config.yaml
n_head: 8
vocab_size: 2489
tie_embeddings: false
init_std_down: 0.00372
MLP neurons of a small language model. Each row is named by its layer, matrix (gate and up: input weights) and neuron, and shows model dimensions 96-223. Each number is 128 + 32 x the weight over its row's rms, rounded and kept within 0 to 255. Numbers have three digits each. A neuron's up and down rows have the sign that makes its largest values positive.
Before each neuron's rows, "fires on" lists the tokens most often at its 100 highest values on Wikipedia text that the model never trained on; "fires in" lists the words (lower case) most often at its 100 highest values on Wikipedia text that the model never trained on. A number after a token or word is its count.

fires on: "was " 48, "were " 18, "being " 7, "became " 6, "ally " 4
fires in: "was" 48, "were" 18, "being" 7, "became" 6
L8.gate510:172120157180151186148148117127116130144089156114120074141091142059166146145062118170087179166125138121115140138152115132140155160114110194093088175107148089109160100181086087108108155117187138155132120160139103126142139133164180076091068149127195105151122168075072155107161152127115113141202170142209118119085115104180145088160167130090179121095106208156145157133128125118146108149185
L8.up510:114192102091057194125166148110161089134117162111146144170139103094159131128167111115077134134120150116138134133121104184111098127149131132097116132141233161143175166068110126109051120171154126139114119126131142170156135171137184085048148125127109190168146100140129173159167118098143168132139130135115123082175083108093155115124125073119152128159133109081164143153204154161139104087084

fires on: "American " 30, "ese " 25, "o " 10, "al " 6, "an " 5, "ian " 5
fires in: "american" 30, "japanese" 19, "radio" 10, "chinese" 5
L8.gate270:164092173107153117158167096123131135142108120131161051142141107099088155089166152094147139102133125117141085191073125117157135072132125065129123217102089182116101122121135103108160087121137091114148175130115122147144085168090142113171110133101110082119147122129153116100153127069136089147116152090105095056110158058190140165158122072125137143154176157102151119159078122175191094133139
L8.up270:167137111164147135184089153091140096113137118159138047125092166150056103111103041129129135140140127114118156160168131117191122164048142104118052115102123121155111100091120105130113125084100126123152178072067160064167124104130145168136120197104182090082103170076119175189173174106145099149077125093129130138177132111140115163215136122078123164166121128116155159142112138133079134102095

fires on: "the " 65, "a " 17, "an " 11, "of " 4
fires in: "the" 67, "a" 17, "an" 11, "of" 4
L5.gate329:139123103141122120104135113142170114059150112129047159092121153125138120064117039127142140181122135120142090134141117153158108110119144085230126090126137129127118156065094112162111096143180097127103156144111131141132191053153162132130120123069106078165029179184125143108132124162153119061160127167071134119105135126094110156150092157132094103159135099136094143205115188127136136197095
L5.up329:159115162165131114153137132102126136140165130127110056098145073143076118133077124151137133129145152147183178164159137154099084131106118135111117182077136084128142128154167096112085097137163112168127179137153157106151169128121098131084112106139224141105163144107133164101084031140101136172050091113108155139127123125137122188120111092114100108113151186099151110177192116147108095092079

fires on: "on " 66, "On " 26, "i" 4
fires in: "on" 92
L6.gate475:167161157140135137123158094087140060152149138092155123165123132130178133171145166136155153120142162143151090146145117053165090107142123083145156203151067143105153193111097083162114107115142137100156143172105082101128085161035129156109182118070157102093105157138112166099078077114158141151083186131088160153121190102096131128124084151164089126179079116126120190148125113118108173157158
L6.up475:114163110090152129107085115055128102156069099152087094137124166106133121181184136131157074122132087110086119106146157121132114090120152126134122131146111078139043135125089126145160132059120123124139082170140137106149097152063112127093140116073148105098117227077118129103095094149133170135067114164164142168094102148141120100176123128123105116145178141179125097127123138136147112117179

fires on: "was " 32, "were " 21, "set " 6, "been " 5, "based " 4, "film " 4
fires in: "was" 32, "were" 21, "set" 6, "been" 5, "based" 4, "film" 4
L9.gate171:134126112138078154149081109104153135144139137110086117123160080161125137131143167077124127101140233100098061187098124165054087151092102081092119126056095177099115101150135128130114186147089144123118148075111170136117122214108087082132169117125149190106121132120122104142164146125154102111068165132107099111119152178109137077132158149161152126124144151036157116084080190085131085124141
L9.up171:136148093053185100151144211139113135129207141134092124140073123143112116149129113115127191117135143150151111196090128126116129157092135119133141099082140164107121113107159150085120118178087116151141137138078131103157206146182108105172115140195148092134137191154162133106121130149131149138163104122140137072122143142079166162096135074122161120155095187168154130204095255135122115154137

fires on: "2" 48, "10" 8, "les " 6, "ale " 5, "ive " 4
fires in: "2" 42, "10" 7, "singles" 6, "live" 5, "sale" 5
L5.gate285:108187101126154179126143139190122067104137081144079127131150069123151158093127109082155146131101096202183033124130121105121157107151112171190126120102102136139069130191118110171139159095124147145147188127131130128173147119080114152126101112140150135139057138141128168135073145163117150085094147117159157190081130114087088137180097151122123059061108117157111205179108136157148121208109
L5.up285:102148126118168101153139137185078126126118103137148047135088100123117152129075173151187122123105100183094060109133103164069135074108105163097138124146076170193094117140060140174125117164099150129101133110140118116148078145115123078150118127131160111149126162110096129108082148126115106168093157099105128080076097075125182144110093133135149118162083173103161111081142089126151094178134

fires on: "and " 30, "now " 9, "ently " 6, "still " 5, "former " 5
fires in: "and" 30, "now" 9, "currently" 6, "still" 5, "former" 5
L5.gate442:134116139190149154142127192134181105140098169162159102115116111122065127167098108118127128052113079108181129157168117100120102076093174124065063151103115116128159120106170136144124101092090122214130139144134121081130062135119124073078166186147154103105134109148164160131090151115160114106140080151143146139170178156144167170205070126157086112109150135096161098101107071146092186154120
L5.up442:132124110131172104200122183132108121135143081140145106112113066107128119181093128131136116090121119131195119156121109160161129118144108122120113127103165106173142184106161113137139119167132134137129154133178111128184140145152159077131128076151173080160120137150133185150150163149130095129114074166150052091106150142125144115088142128110094082078146166158151072103105149179139108157115

fires on: "with " 16, "in " 15, "ite " 12, "on " 11, "at " 8, "th " 7
fires in: "with" 23, "in" 15, "despite" 10, "on" 8, "at" 8, "after" 5
L5.gate81:214099127119158198104143087158153098093150113118061136125163117160131159113183066164086063129117094119103125066159138108148107216210131070163145161148136095151058159189121113124151106138123150174165144100151081165132118107098107111052123091133150124114103127125159180075122053171132089138146095107128148120118144164130162152140070114123142114080103151183095148135141135138118154134108
L5.up81:109124157196185141130095192108114123124123113152151075150107135171152099149118223134168118135139146118116109117164114169148100094119133106120189108163131169130113127139171076103094155152130099182158170100186146144090074138188128112090121149111114130144075089055153138070114158123155167164087143070144098138041183167091106115101149113196137166084133105085091139091079170126137104110125

fires on: "the " 13, "west " 11, "th " 10, "outh " 8, "ast " 8
fires in: "north" 13, "the" 13, "west" 10, "south" 9, "street" 6, "at" 5
L5.gate349:100126164097100132115091144117111130118119097142122086099185108157187137068122205082089110158145119123160153142174127095071148157074142085145063154082076199110117120142182142154136100140067113121174137114109069140188060122184073085133111117124117121097153116136124102192059132132141148138112144174118150148105177097148067212161145151173204132153132129102129147111136080086112120102152
L5.up349:160131094073124104155115115099090202109143090155110124167193105130114116108163160144106137154151164108178158149130116105145150136073067135109112169057087154171119158149145109145129127149118156109118163120147140135171116141173127125141141135071077122137127109092152089138053107140139178187130124089122149072104141050131079205138106114105170114083125132108134096098143106092095077143164

fires on: "in " 57, "on " 12, "and " 7, "an " 6
fires in: "in" 57, "on" 12, "and" 7, "an" 6
L9.gate52:125088092152101125079097104120105115076186169136134119115210141063144123175110121101140127147121107134189108177149148087159155098063182117119130117100101086165110072091137132148171185105146158145150132180104138201140102109121101124121138149077148155101138078100094100146167144187144089140127161069100148120143129159138092053146055168121166088164115134098133061180115101151178082113124
L9.up52:170125101133118173078160155141130104166131066172130110080069086091111117101148106161153086089116203082155153151093159168177107152152080133186144146117092134076192187150139128151086079128120148126172147143150089077096109131135199157124140083123128170098141161116177109077130115102147167151073193062105109105169122175130142132115101124140143094154143114148134125151145138135077125166063

fires on: "the " 71, "an " 4
fires in: "the" 71
L10.gate202:083091099135125092074129099138099067067132157152154118148169154130105119091146117128098105110152182132143153157097149095093156149104082161087135144111127132119083192197200112207160083201124126170124136143065163154139104095111088163132126077149134208093242112162115113105090204132127160102128161113201159092114155134147124153133115132084164151175092115115151084081153128125168130145151
L10.up202:076119160106131121115156136111119049088108214128108080124164161192102135124196112141142102173130115110141148154113154069112128123117114127056134126094077068119105132150162138180176139134071099109123139112133165096132139108092110149076140113135145125114191102113099101146105149149154093117176143116158141145103111120153118043123141100077138101208091123120163118138152081156091082104145

fires on: "to " 26, "can " 22, "may " 12
fires in: "to" 26, "can" 22, "may" 12
L6.gate312:097181096090102155140117098061144142128112116101098054141103132136113099139094164089184129129143064103134106130131094148096093123128141136186135166120074173148083143129139096122137135168139081118122110166121135135143095159132109114127137116109089095113147122108133126173104050098161101132131159130142123167150051090128075134085119138124137139169153213130125141127082128157105130146186
L6.up312:156183099090211095152181092142121145122134136113098130129110087140110132135146077063137064140133119098117106184132144114218137105063091067161162162117115159132092102145080120175107122156097125162104140131198118143119166161148143091129102112183179087168094047140103222131152146147103087161147087094084142141149131209125158178124096183104108098118070135139176158081148137087107106145160

fires on: "of " 70, "by " 11, "with " 7, "to " 4
fires in: "of" 70, "by" 11, "with" 7, "to" 4
L9.gate78:113098098152137216153087121120153096090131113149105129124165144131129136133145119109154205192082142156165136149106178143146106177125142156116132126172166116124128130137136086113129163130161143127159066160138149076122124120159078167092120139157114141144143118129135145067222118128149206113176177152154121134135145052153211125082144131131181127149153119116118149093098145125149080144072
L9.up78:136128143193126042185141119166120128110213191176094072147109095137100097156122172054121127120127131089117101162132135098114148135108139110158129116148130124136091087124134124162081070129142144132094079106117120144130156164095116113110145144103185113101120110086160156108133106130141127115113131091129136065110089154155132107181108143115114154129094167161096051177107141101104127171132

fires on: "The " 97
fires in: "the" 96
L8.gate437:119119135075158126132075136175123112099093114134131098178096080114130129127136133147093087140141083161132047103175121077120095104110126109131089154064078152116179108114147085196129118099093109148116180088095125149172143101090189170120108070123152137063134127107128189103101177154115153114158178118135110115096110109142134107141147090156160130075149129114114130123167147180150052148148
L8.up437:109123162086122176162094130110127124152139094206145110147120131100138123110158134127123075114116104134162058086162098115136113153132107111133098154090105140104101073090108122146138099100084104141072131100086146149140133152112125159099117060130103128103143082074148141110103155154070146136107099160139128127125129154176151129114108071129145132132106068152171102126203104171160099147092

fires on: "was " 33, "and " 13, "had " 9, "were " 7, "became " 7, "been " 5
fires in: "was" 33, "and" 13, "had" 9, "were" 7, "became" 7, "been" 5
L8.gate114:117188122191151159140165113132197074100078145142114127181180074059117114063059091110085113141138128060096119097118102143133141123138177151125154165038136099102143119124131091105123114092153126149145140116102102155157119114155132134136155083146154143103050103187162107171149119200104184123162092101159079132076158118142092105201147077125165130133128112137185162125130130100150143102184
L8.up114:131147188142085160132134105146131072098138146131198162141152071088046122144078124110051125136073073132129155180089183155145089127116088142089139157134113127084100113139103137095178141101138075124116139098096094146162123154107147118101086094085082170145158118144089111121095135191162111136146137131150084196094171139125078129096107171089231134095066150077172125139142128154180167118137

fires on: "would " 36, "ts " 5, "20" 4, "to " 4, "ight " 4
fires in: "would" 36, "21" 4, "20" 4, "to" 4, "might" 4
L8.gate206:145113147159126137120148127082176042115118086072076144134115135159100119087106154125119080107168161113132110113108157139084154125101191154104085095107165186165094134133104141111031170187134101136118114159096159122173127133174130191158120124131144110124135120112162116157151085157206136176159147099097115116139120132160157068098173105091159132140157171067086147085081087115136109157084
L8.up206:108109130137114072149108128153113132171124198042134179139152163158130117185154086033120096110128198156121103135138134122215140104144108158162090119091156141091131165133129144133136157081091126182110107092182131161108184201215125125087106072143105108121146086113123158153162130083148120142123150139144134163118105164161091143107192093169151101105149136093111120119108098118160139139155

fires on: "would " 26, "could " 15, "w" 7, "ur" 6, "not " 5, "may " 5
fires in: "would" 26, "could" 15, "not" 5, "may" 5, "cannot" 4
L9.gate509:117115075160065206113179099137107100166159092097147121137153187162160150156100088100119171192129145154099155119179147126132115177163098112142100137097107145116116142166102137089114139131154103195063158108105126088185142113069170157122132130098165132055126171149075122107107195194130111123072126171176085134068162127140111140120149124168131145171175156106126165072061160186177125142121
L9.up509:148165124143049127180163128153104116154173062105113131141109119134115080197188132074126104134095171121179105083112139164141198100133091123199178104127119138156126124116136134137137159141156155143109114158127149053159165170126147113208165130099187153155105099131191141085074115116131135191145155122106114110205113164118097096145100048127152130124122112113113097150197102122130134153169

fires on: "It " 19, "it " 13, "she " 12, "ing " 9, "earch " 7, "he " 5
fires in: "it" 32, "she" 12, "research" 7, "he" 5
L8.gate406:135154173133116081117146119087160139127168136118148055134108137089105119117122168121198140144155137129079081173175116106107120164126135072107094129138146124164118131187069142099078135117112103144148168164111118146224145131157199108134149156123099066103196124111109129130073155096154129074097203064140088148102139134131137153159163158183142140088159126104111135127073174158054072125108
L8.up406:116085138108173159153192157105121206099084155106164137084125133143105106139112151125115133123166128155115109132099072111172118151117088118150144212149125125135126122174065074154133058132126118132225121109091134079086118125127128078157130099136114140129122130116130103085072158116063128143185152122067168104059161134124125152089181164171178149087144155132110135121101108111121119162106